From a checkpoint of a small transformer trained on Wikipedia.
Architecture: LayerNorm before each block, untied embeddings.
MLP neurons of a small language model. Each row is named by its layer, matrix (down: output weights) and neuron, and shows model dimensions 0-212. Each number is 128 + 32 x the weight over its row's rms, rounded and kept within 0 to 255. Numbers have three digits each.
A block is one neuron, or neurons of one layer that tend to fire together. After each block is what it responds to, as a language model described it from the Wikipedia text at the highest values.

L3.down508:119133109131137122199104169156152088159158175146133144062113190114131106122067141176108165139146110158115041198089136152130169166135175114097104116151078083158119071134122064110100133118120054098147108061127179111110117109160141133043201089169103120190074112162128136143117112150123132148112142125167105129100152110120100102073130150134079166109143155110181113167116121113182157150157121057153119101133103113093144112106138135203149100139132102135073086149150125170071115157129150123095165092107204126150139134160204143169095157181172138139149105135124116086127106121120139116142180135188132132114165093117141167105112103107104104139130140
L3.down560:081160176168104122121170167149102167077159074178163182189066215174111119058082119186099101178129117107156115112144172141154159177112063165169118159115087141151117146160072081155132175113185116127178139125094212135166085110143146104163100185067141079123137102127095160139163158082163138113168165142160083089101152142109121129094095174111115187110142098127061114153130146086138143153157148175182115181143078093129118075135123123157109075110144127111117103089125144088096090103101089121158117095147088166078084099109120158116090167095163102096069095117148094108167121116090176074166072144105143145126146127134150133186142125106160153082096060
L3.down656:092170087115143109143043135104178096078154114148131101191088129116129107168133098119102141084109108140083150145148166129147098150093178139080134170214116109119132149171053193148154093099143099100160141094148143118174126097134143139091224107122117159181163116131104139130100097108100184146114056160150133134164122143150140126087132118084119102143098174142141138149179114179166152132063093133174079093165136148144158125050126178129165120146215106178126172119152200124156172102099149141111113139126115151083111082080184155170123164153120148175110143087123169104132143161124187151152111154121101120168188120085086166146130168167120116144087201
L3.down700:137126110147129182078154141137103142152158118176180057129161095100135097142140133101126072140141093161101108128092162120122104141136163103134177115092142087058155147137178146167077085173086152117133142086144163101113092052152141138167206110132156145145098149170168172135123129107164132175156149180090105182073169145140140127142141201158113080179135120112073156156131147063171196124080137174164134139072154082120139104030149140127151216094121131124142135125108134098123187109166159185134142170214173100143140135090099162155183130062129157161130138060126093053159142148107134144107127190114123133082129142131134148155169135150162095059107079
L3.down1060:119170152091167140135120093123175164109152073158133113169086105114130111194139120118124142142159098148074127139080128148152087108111146087084122122102146092055139146151136129125090138164128111127137087156127132122139098085170198112110105124093189103086131141114152144126173137084120103186142112136122109150118095149161101138158070123089065151107126086095166138089082154160156137139135161076143136116065150158094146118064146137121132137075158137069142110130155150120158191115109184106147130160133137077105133154167135070107094124112126174137133139180086073091109122093114133158079189189111109128063104168177187125167141138096185119158122170
L3.down1285:164180149115131107154155223084086162134112060203124133137140115152127130172155126109175158109105115139161154126096191094171136070169096114129103154125082109164191107170061156118131102107121144216166129102141129145097085130122122161104176073131125156141170081158091081132147077165136167110107194111132114100122127083138133117111061149112120143122135124128142139076111097113101136119115129102205071147092116100135157142096090189119102100145195121106138102104133103070108061094131128129128105162120152086112143079144121108201118106122110190116127131111094098135094115099105102066155143068088111086072137111145112152125087091094137126166174138
L3.down1617:150156152130140124082127141148166143106094115107121121125106164103115144164130153189131152125073125081155098100130162106103167134149148128130093133084087146118113128112141106144139085180147085112139158121063100111129184098140082129120148106127182125118090124159135159193126063153132141146161138093165140136126107102056063090072141176124168128150168127167114049156109135102144153133173141000147107116136115108138082118098113101126157166114125103092122112103115146248093146149110192113178078132173160125115099123140155105149180096165169099197089071107148106144153155157106169165171105128147105097113142159085117094104129116192123157128124079
L3.down2483:178104135115132178156122115161142151059133089142110103114123141119096142098107102100138158159160156153122141169107127139166074153136113153152152132224063076159113152159127109151167103106129111130137080079075121136191139106138145141081095172106116104128171170113111147227079163135143136153065081109137152157151143160089168123151127159062166148137144124212179199094143157129119117093110115061120131117056101163194152118122158133064115111070135112088114130095168135171125121092160094131087136111095146146146144150143099142084088087095113078048150118166133085125106112156129216102127138134101125135122151148123127137118092079113177140110182164
Responds to: Sentence and paragraph ends

L6.down308:065154152109136126076105096092112114140160105116117110154116132143160101097100109108131147136077083125114121178116040131118099125117111135110120120084099141112138161109132085102077078120096116088130157170123149101099188116106102140144255145133156082114114157146140165151120144064153099116154134093127182125192126143136125211132149169173167174140168167126106152130127062110147079104163156000147106142159126025138126147150154078138112117087189112132164104129114096212093107137122162155156229160079095128124097093165145109064109077136124126145096119146183076129130129116125154152095086165130120120112112156122118133122134161131102169136095089
L6.down665:090119146174152127119139135167114161105128146143125189138059139120101155123096151145177119100134084143085142222119147117116131161090146082038201146140169115177134146147105127183095132170121050137070122140134156133105100109171051197094148205095143142075138120137148149150154176074179161141101052188111128109105120124126123161141119211105070086136211153190087082170110079157093135123133098010102123125091099103161105059115158099087141152126134086078118153137122088211124186116144121108099128178181103107170111091141104074140176118124105119082122101099129154130160181126131122139172101134061118132105156112125109092106074141144082089138127130
L6.down692:104119166105213167078158141143090169115148135163150082165187162091112174143119155125177114155116155098132145121160159109097152106105190097140120103181139181137138116124081169132132085145161017102143138129120141134127138142089098141124235106113187159104176112094127129116197168114118095143120165087144107120114125183132051187088130140120164203093141112120160092168161074121129141109149163080151125130148082121118167107149104112153103139109058155137060113095080101166132141127139164101070146142086128146133110136160066123163147156123151138197111184140112112151075191099140108114098137088109138085154136174115172114102122141080187138136156156
L6.down1121:117111133126073096070090151127117127108075090196143101133101092155121107106057112114114125134102164159139071120114143142132115158114146134169109125125082111118123060143112112074131074094114070137156106145074145132134077107175108071132060159148156105115117077131133122109101089137110118172152133138165152110109189116176146155123077101134167106135065121076128155133156110077166145157138134113137175142144114094160171147179120099162203195130157047110099133139129137038142139157093178145134132066127116107121055128151091124084095118117142186150130139120119054115128105103060110128114114114148141093104161060118144159135176143185199175106189109
L6.down1199:139130074092121171099138123176190098161100172137153176079106181118150125099114160115147184170083130098137129134122170093080118080153101129111145120146096138156128073148081094133133115128055132162161177195113138139160122136109096096125192132127142208141079136150112115162138201150105099134226142078158131146143037116141103102160088123135106075145134148147110159133178124111141059080162106080119155171162153089121138141136126171114111135141136118079156089153161118141115147146137184155135130143144171093114142146117165191124125135072146139183098144120193137141164136207133076138096077147077111143133160086130150095133127086118088164154106125
L6.down1225:154088103081105161108142168189094157135137168139121143064131134134127188139101073112118140107139126127138123138085150187111117140155135101150146149092113193142168117065115069138143095116125100083158105114108136101064163077105131111146132086148164158075128146182181128050128122138134108172172110180153052069076073100141159161115138110115125095157134134192107110127117115143162184154142157180124157134119137086121162162084144172123176070087202096141172126141153046093067200138137101111053101093107170133090117104090129165077120119172171081127167153127117085115080075155159147122132115134145099152156174134122097106090127121137193108081131131
L6.down1876:127206169105137117075102108128117188081113170144180162129148194130108122108138162133155072113069100104082128173124203098187136110099116140107210184059159101097130114134090095123098102153175126155129095147128162069155150107149074079135232145147158048112100194149106118133138184123172073127159106109099117103093128169122118089136153133140094124143124085086099084201139129086151086118126110000204138130103126101163130140082107132073159180081090110090187072148113118212150130166105126145088180123180116199104121162110126066153094135132177080105159126077119032115066141128132156141110107190131051118169150099142175083133171115143086124133154123
L6.down2283:121104102134148116184106132121101149079166102068133141115087106141135151153143132182142139132131133130120131111151091090154085121137152116153121112236120135160209129106130073177085132177152089105126125061106160149090091123149127141105188149141179142090147116165083158134170143158119074149117142143203128190154157171169166186119163112125134140086162131119128125123141087132120148121164131000115119191163091101161123155130164110159144102163133124046132133092172108063133174123177159142101086128090142090156110137137176115146122171107066217129089057027131102094156079135172115146109139077103107096109115091146125146129162157134163192134133109
Responds to: Boundaries before new content

L2.down1876:126069126059087122116093094101121100090155126163138164110152158090133157098135127129046143167053133139169102164132142150118120122196101178136145129140074061105123124102142123069090093106112083147169185092118082173115101106103142099112103124122176171168108174141151106130121127130130120116146128165112136115124129127114132105132104188145124148142115111183137119128129140088133172171077182158085154150116129107074134198129111135112122136127085105114102153147163136175125190144095133121068143120120096111130125189205145198110119171077171176082127147151058097159121143106137122149147104123057107125140144122119144164112133164138110112055140125
Responds to: Year completion tokens

L6.down187:125089148178105095112133138135094062144073106092118074150086156138155196104112146068137080133175115169097112179141140150098107154120080147105146151130151100130135107163138221099128121161085148133133147089128146096081143099143131124080079149130135138136155066124101121112143123194056142231112141130177119097136194141151075128118131109131143098119125118093147172141117145123156128143140092131151129152104167155088166126117136105088097147133094153133125105098159137066109157131053134108167144172109133160160138146159177126170181082157115122144122146161064075055091110122124174128156161117130149077127099179157175113133108085159133143138116127
L6.down433:117130161193156143129125089089153129108085139091152074154067060114085160168147145126081107169219210116205135133133155138113145083114118148142185110145109138113154097192148137103124183130133173148070126129113151105126137112174078091124109070103152183164120096085116151121100159186102166106191094136075061129140163095146125157108164126125171076178167117098070127107182097112140161159110088145183133134154177173175137123163144130121180202105106153078070148148074137087185132081148127088113106138094029124114110127086125143129135131149117087112115107140119156138099109156129129148190143147200151126157157172129169130115137084097104099130136093
L6.down1335:164114073128106138130106126119093134192126118139177179103093160185158124158139132096074079112112126133152188166129100134067106131119145194099128117190151153116154138093162126064088142118132151126141173117084095121104119088162135114072113077079141134118173132115203105093085127156101100160138141152095147129133079149142086086066105100072110083112087142133163144126142084101064106160156129123138091109075137146134166049118090159132162091164173148092133081088129153184145087096144128155188198101146138105151146133105152140107091141099110146159142152073098077128146071170121132178158114125109183161095132128175096129097102137090112134118147168
L6.down1605:166113118128179110161182115125141195059155089057053131136144101160167159080149099127133115157087178124168146149177153143114103074144132139104113124146141111126100100094163183107115113109170172096124115137128176193156078141195069130110099181154156153050145135123131102141187118138109093098162117096079125153122126167159149132132162107148080103160154075193121152120142102097179100196099142092168122060145177127102121146138151114047148129157149102089154194087193114182121139098175140191158170080135082132118090128154096135122108123096109156113091130094120166088095138150112138128090105123153103127088119113158159145117145098124153159134146073
L6.down1747:154053148172183122136121131107178094114106120096163159086108131141142123122101171089114177143090067071131117148094084106134138135097092179105143152139129138164156107138063127107125121108166123172134107104157134110078104133101153144110155138093141143058151181149163116120112126148075137121097169146163098124139127139100128138119153205126130166130126181185105099111148114164205085063091146150137054153180137130155156120105129151084117136109131128183163106094143103093119108100164084190139143148138114064116100141140091154129112164126162094132192169090139134082162157075109161148128130191192163145091085066152124106142094150126145043116143093
L6.down1956:158140128105123163105215147106136118195152119103080172182117192139116174128141099113115081071216144146145173142089094183198115149126153118067118124058106088115124104118103168159131092110108167152093085132111123107085093126096064119150049116082170148123110076138127141162138104081105088161129056164150105082137097167146146165083157116142136112093106126135142143140160151104145141173124143162028148090188143113078084163218112121143088157100146135217110128106132173183182115106133118128179119111157099132195068099117151091119152122153107193194101134131149119164132119172139088170117102132054072072059123159159185122146092090127128100145197148
L6.down2448:101134172146056112133117153144078183116093118140103170108127165142182169134142153099152147126111099161080173147117082135118117138094100154147202124103166125120113155142133150090085139130140107154113172106141171156103097154087104114120118124075131161169162116182170094144128124138122155070142122104136110071165151112137146118136138131154077169155172100150134134134179119102106147092155157030109093179144189163168171103106090166145148162106125125176134148034135136196144125138168157148119159165125121162093149112167128089128150079133150173129150088123183134131107119139067077083129116169112160128061171140107149070096153124079139117097157191
L6.down2484:043059183123095040139110106110110178115147135100128189128194194122118156129093088142168124133126147146096145194116100213136145117099129084132134160192138117078118092154114150121122158177108167225114137146130130135113133069128169144100076108100095107100126101140143119155112181107093117078135119126142110100101165095143094118113150121137070091128166118080186148117125117102145177152107075130161116168139105151137121230100106117125180124191080105122090075113189128134181153099163070094111171080095091111146141097108082108116148124149149108168116109175130168095156119150156132136153162098178166165082135187108112150154138157132147100087098125
Responds to: Relative clause openers

L3.down411:157092111134092162125114121079078126093197146117147151106178111151101189131172177102064153099136113068122135115140117127121104087170128118146201132159095119113137134101122168143126096159112113136095113130101072114109088063186130140073204103190149060166095100132136141114136109115128104161107115145182106089171083173230137097095111096110066170132167126195134062098120150161096128105174059167142072138105125127140122132163132157120158194153160136119125116162128170196146138148122142168113155120137150125121086130135171096110143153111103095113174095124093117077164131073101142149063128091137125126128220105131142126102161126165080171140114128
L3.down443:141130196079120097114175113134102067155159161074177153101153120076173125182071129150134153146136137154064138174076105104174121107123143102137152123156109131135137113132143181074162133077100161115119210166134125168162133172143122148150110106135152097166151178172160096121141124128099044086118116218132118106077092136156110110182117150151076168099127121148095120182144104124147156107097128147099136129141145158187165152171107095142131167104120129144133158119171086164135132118138158150180133142125136085111149136125174162103087159176050110216107133094112092108162177116125169144070141070134115073162081103090172162163137047136126181164090165
L3.down505:124153150096075116162129168125125147091116094127122186136099134109112165156069062119142170111068155136146189112117135072154098169127174137155162111176103105108117119098148139086117126089111133089117174095144135078148113120184084142185171183098148126081124103118104149098124119144161155119160139127128122114159102175187116172121099097141146142063114081147110197166146102079125157183136125151096124145106120168133087154115077145117161105138131142061022080142154164134116206132098146066082159180120122103173124074115171108139188100136162138187104141146207063106111078122076117088122096144118088094113140086104137073104163167122086148072198103
L3.down576:130135132161112122110104157144112106084115133130226136131094127084052162117079149097114166133171151129117180172178161144144105142213221190171169183178124191132182155153141104119138154117088155090152140127101169079063148088153129049070185130140119108100123110134136077101150103070089086129105105129210093163131080162135080124153063108142094115203127090159184151128112062157167127156118126112165145186081228114089073152141090160088144087159134150119096077136108100152111088153123084131115094157158105186094152119133067133181133101145149132214093153156169099112097127100123148099141110139079117123190094118044116135044161135115156105133134126
L3.down686:107120146095061145112105153101081117112119101165132164160150112136095125123143109120161166159107113104132137129102155089181160177158084176101125130161103180131121112115150109147070124138132123126158114145148163157114152150124152052085089111113085078116161085112160128105122092132064067104178188110149161155123165212120147075088172125123083110163194175155169110141106165142138091090136125144085147141153121157131068071108147192082158149163148150113122136106207132101106171100122112115152195171149196163114100121158166138094177135166100161100149068122101086102171121084110094147117162127092070082122207127135158067136146182166128136139140183
L3.down1238:072139207149130122129111136123121105136167139083163191137123153107048120145108117123107152221115121125076163157150129079129111084129089148118126100133083127058200137139129125102072111121110117151154102162122124112185121120161171117114150165128133130151129166156140129138136083145053209123180123090132150121116125125102134118163127169152124088120072141143136169092121151135179143174163115120157113133108146121124130104121147128142081179101128116092135113145107091133128148102091110145160158152113119117137141112132147139140069137108200128159136071104147111103105166124136145117160141137114108089084202049081122184136116052135099143166098152
L3.down1573:127115132113108125198089085115096122147068075132129158151132123097095126146095129129204157123084103108179130118109149130131152127123120075059169122134119151096138144124198148086072178086105199122130117106158130121106155138148107081142111116124135140088127124141137162131120070099116107126181119101101064116130140114182088112052097103137068122110129152160171177151146072115127123136166132097125113149168132187121134176205142054079186160168135142156115102106136143099138143110161063137122077105174115120092128180081094078108106137092128169155088186133098150118142134113141118092101086133163152096138163115123121039130125165139157141126115139
L3.down1954:129108140112054201108156140098084126133126154103104212085163152107081104133135131108145138148040120105117159144147096186167099145126131103126163167120076176075155113150084184108134155059132163137186186160082114122118172059100135154089111085088123130138108119143145140129164133133118203120121135103087137181193139164120101129160121135095103148130136137200121120108133161179164172086111182067126102160173095134130149187129110139116116173154148051131138105147064124109196193116133170092126151123190139104100125163165087147167112185137175089154113130097124153144121123102131159100140075133099122128148171094190155108151146169102131144076052087
Responds to: Time expression after "in"

L2.down1568:120119120072150163128109187157134149110207079149139131108141127082161083114122117118153133154089079154082099101129174155128095154126154133118157142135107103163148084166108143179117088166128160136100132114110136128109170120104149076123052089152075128200123065056111118155137119091197130096144155139099082126125158173098068173078134143118159188099186104154082086164180129142098102169144117137171105190083075087123111078127143103076171132102161083168183116117157168129118105137097164165111059054171118062144165160161142116128107162121135143122160175039124110092139164095145116120109119124174172079173111140118118080140066108144076181148117128
Responds to: Clause-initial referring subjects

L3.down406:133119161192133073094134085126123111121191140120104087087175136121140126144144194114143166109105165053165108104076154141146102174101160138122160135141111117129099157138155097124156115135095172119153088159147172132169107131094097197100136113167096099112077140139134126091118120136106136068142165113202100110177104141139099120107147091159142117156120090143171139165134143108163141093159142087164125115090148134166105132120150107090090128166112124106128166142144126149105097192104129086124115092110069122107157130121142105167135121175121060172133100080153083131150108090136082110139125135103162136099170107160137131108144151154159176180125100
L3.down608:168132079146188192125178166132080138108118111109113087109117103095191139148151181113113111137138086157111145109086149163075081139150178079106152103129095078097147110076128127084134120060120142098121103087125137136116127108132107154126134105111105096128145143153103062108191195107151110149124161142098093158096100110159086155079184087096136106107053120173113163126111150109110130090157135140079141105133155117118069133184155155091118120132146154161117057102134115168143112180142104087125113155141156089150143082077055135132095148084098135202119130108206119144089099134189108199135118086137114063146128116127107169089088152092145083161159126
L3.down781:092153073115153146077117109087119135062109135138102122131145116136218126129106089143107105100066164109157110106123136087102080141156156113094160108158112154138123142105101191101165150095122109126128121143156114158073123056125115122111174062151145120124132138115138114146093054149125133139116119157095139144124107099076150159153143103119095148122109119147152147114142154134156047126125143038146138138145090148126168116109107077085151118138207181105160128174104155151174097199164140145141166096134118107119126125128137171168178137114101148129112088124139096132223092165151111165132111156074133096119142102157094060132120083136188095122127081
L3.down1184:157142112078102150159194099100110157145094098115074088184101134088144114107170191065125150143118072105101138124130188134114112109108088123140122064115143111089115127124102140139128140158113155092123126153131098159112161123110141092163214190107179099080157155162060090151184106131102048134189156110089084077156094113128147116140105111097089135113085122134073140129147110125131093109140133158109129113153126118178119075125080100139084066102113103157163088133088134145122128118104118114094092071126081119156138095132130091127152140085076120171135109138161115119089093168147091095104097146090068183122097124147084100150126102175098094121092092
L3.down1325:109147122137108119114152120165081097084109148130083147122128096111129135155098139083164124131094110114103119162142222164110121122058187095131085083124130136074110073111118143182170084138091169183165132109107192143153121086121154083109119136169155094114106158179125094153119043121107096142139139090130117092103096104184140144107195152141134099128096108085107161114159116128108081086137123081146148131106145094132141089102145066120193125170163120082147087086103093149119106142080196160163146092119128158097131096156133080179127123098120106132108114120136093148101140135122179100145106095089138109101114087160156105114198140135156115143121147
L3.down1713:150157102151174096057122181127154156129167111134092095094067065109144098148143093129145164102102156096146152179134135121125146175126094124098109165185085136167116116151117144129123106125118146163173115144151190133117096082132134118084151133114098112137141166144179126121160129127132163115121146129161109113163135121065154141181159112126115116127128132123070169107124169134096098097122129140092121119099117112111074197108166138154127134115165153109084116123203138143131081117117130167058157145127150128072108128115155109182150122165106109114086105152196119132094107071137183117128152129166117172116122126103151017116102163129157139091189134
L3.down2254:153103134149115142120139131124127149108130161093065090157082094114088133114124103081121117072094095137146107099105123123152133142102108124187197125191121114131111080118115116101151092108137165107150116179178143165108164135144123133108161063184066093180090106159161102160128140108060097097102160126151126174081142100121133102114119113159094161107084146135071175080124169139093102167157117152086148156173121127094084132168101167125180138130182128090116110162099188156170156131075112062146166106115148121080110141131130137094134139088067141143109062122138184126146082150099149143129183139124058107092075147128143016195140100136159098175117120
L3.down2433:155140127109085143099126141079128144092147100103084104169063166149072137146181173127137107126062136058133129108102170212109074118191111138100118135103169161115130160148097134071150058087109146074147133122103146156134101137135191076159207167166181141123135101187060158221153093114103108153173152164147127123157106133153115095105176097148175096142116083082137154055083112098160160168133165107148159093115095134087132110107104095067155109141210107098091153132089150136109159122087146097143125113090098149124146150076137161146054125095085142130125172104142088151109137115152088160196111085112123125167080121130123110088085117102071088123151137
Responds to: Clause-initial subject determiners

L6.down120:067125182182118112156159123143176135088139100186124136138145061151107144113155106044178108114066066109096129184129128140153172139076130086097113137106155139183093167121158131129148129151155072149144130159058169140204109148100106131073167128151161148101141141115204172134093114120194105114189103118117118098043097123148092147109112150103129114082117123126105198163057122122090109146170197180162143121134157164174097091139135131145124168098112157119154112123117134052176115147073068081149111084127130116065077097117044127172131106059147128149101116086117146136140126122158148188162153173125164155113117117136175175186128094124161192170136111
L6.down793:154099173127079125179142148097128085153128108105124114078145158097100131152102136098174125119085151143134154131129136175123129175149155145126127170063146104112125139104061162103099131073134078184159177116114167119166097060165155112110120123113143097140089173108136105191111122053149117101196138092111119110191188165158161190166159117143088133063099114159147169077134135096148188141098141154092153129130118127118110154138105072097145129139143131109103122094118102138116134137124093072138198185137117128107174120099152174119140145128161089108033123077140167115127124094138153131144130074113132132135139120147196142138162171133086163164129108
L6.down1231:082189105087102113134160145127091172137181136111134121135100116122131118107170096132099128122124173136134135135089134115160135138050087198159121112130104080136125119118091162186132120114133092145096116095152113078176082147174138167116021104122073133158204122157121172157083089122091111145131107086107143102141139134142186175109165095114142097145117202184080199126149093148135150169100124141158123134149136122129101210116116153096091164125103187141080146156093155099133146074090151129127146159167123098206150220155119091140095097133111117139065099160168124111119109210094166151108110138158134095154133126135193117064129125129209137125152093
L6.down1277:085153107129114166133082070079136069099133107107131097132147087098121069129150168171051148120095163169108157152091183071104112065108174131118112052167153131184143132178120150113116128143107091130177139113050150154190102184067112180150122084081147139155097078117202156096134176228144110186148108079126129115131138185115134106082155099115159128100115109125177142122074172085098135099113149093083151106146159104141140117079083125162212138119095113118096084123142156072095148185153108122119118063132132120109131178104114117107069148129116118138144144104110145181144116132119178134124166142077161148164170086168065125169149120124089113090119059
L6.down1353:143176142073103099058141153177183201084119110140097150112098079140133110138157193121060129145158155131175136110126128134156098133104107095163114081130138131139065147117185125140118121137118126106129149177074115133141114088138128146082100094159138076142149132152077186101128120085093138127158176170090134131131168118124127166159149126125101148096082123155122168165194096171102151093148093152109101187149136147115138188121132111156110141118139193068079140104108173146161136149168190133154134147154118130121133147130105142138118163168132166122181122104127152085118126137101223059166127193151125131107117150177131130104137095170170100094203190
L6.down1774:146087190093079077102138101080148117164102090166099109159174121142136206107133098160129164131093089129115124074088136094156134088104120135094133121107158146158077116120092100077129117126172165081126136143155130133139179213151170134094137149122133086044159156090132147140160130177200100128181132129114130113138105083127092149122179104077100169115041086109110138189088106167142114125098114189083142103130152154099159178125113116182129163161089173178082144125145093117187095149131116111176164134192109154148122133153105092146084182113129206134107115125146192132138124191109084166152111115101063077130183120064099126154101170110125170109129181
L6.down1939:124145050144128136156089130125157095143110056145132154087158124090066148066087100143129118064122079145176155130111106171084094125150158077142091174053180163113130140108093131159137132096129121157169136132110120133092172130086151140179038130151108196156198096161156168105103141162105124094150096115150112072135187117109078167076071123166113106135157108119127110142152120141166112094091150242121205166180123075115076074150086144130159092127128210123129113128124104117207163115211129132156143132102148139111186122192116063173180073142050133113122119071069164123093138136067101147127107116137203204143133112186080135118147168125139178127137075
L6.down2527:072111112143150099106154174078119126184086148169136102119133124090114156135093170186147104175153152160163120139148083109089117148099095150123139068133199152161155126058117138145190063166115071141090159127103138134115166145179066123151056121143163103095133076144092127193191108135097143196144127088068154101131087114179146135141153085163071069130152154074089128173126145168147135131110128109141076148094119167172133149145129138181124133147092097072116106144149151144086091117156133111150074125122152061142139132128135066150119132140114142097155131100121076129175107154103092119112154101071039131175141082135147157160137163149109066111066142
Responds to: Years in narrative dates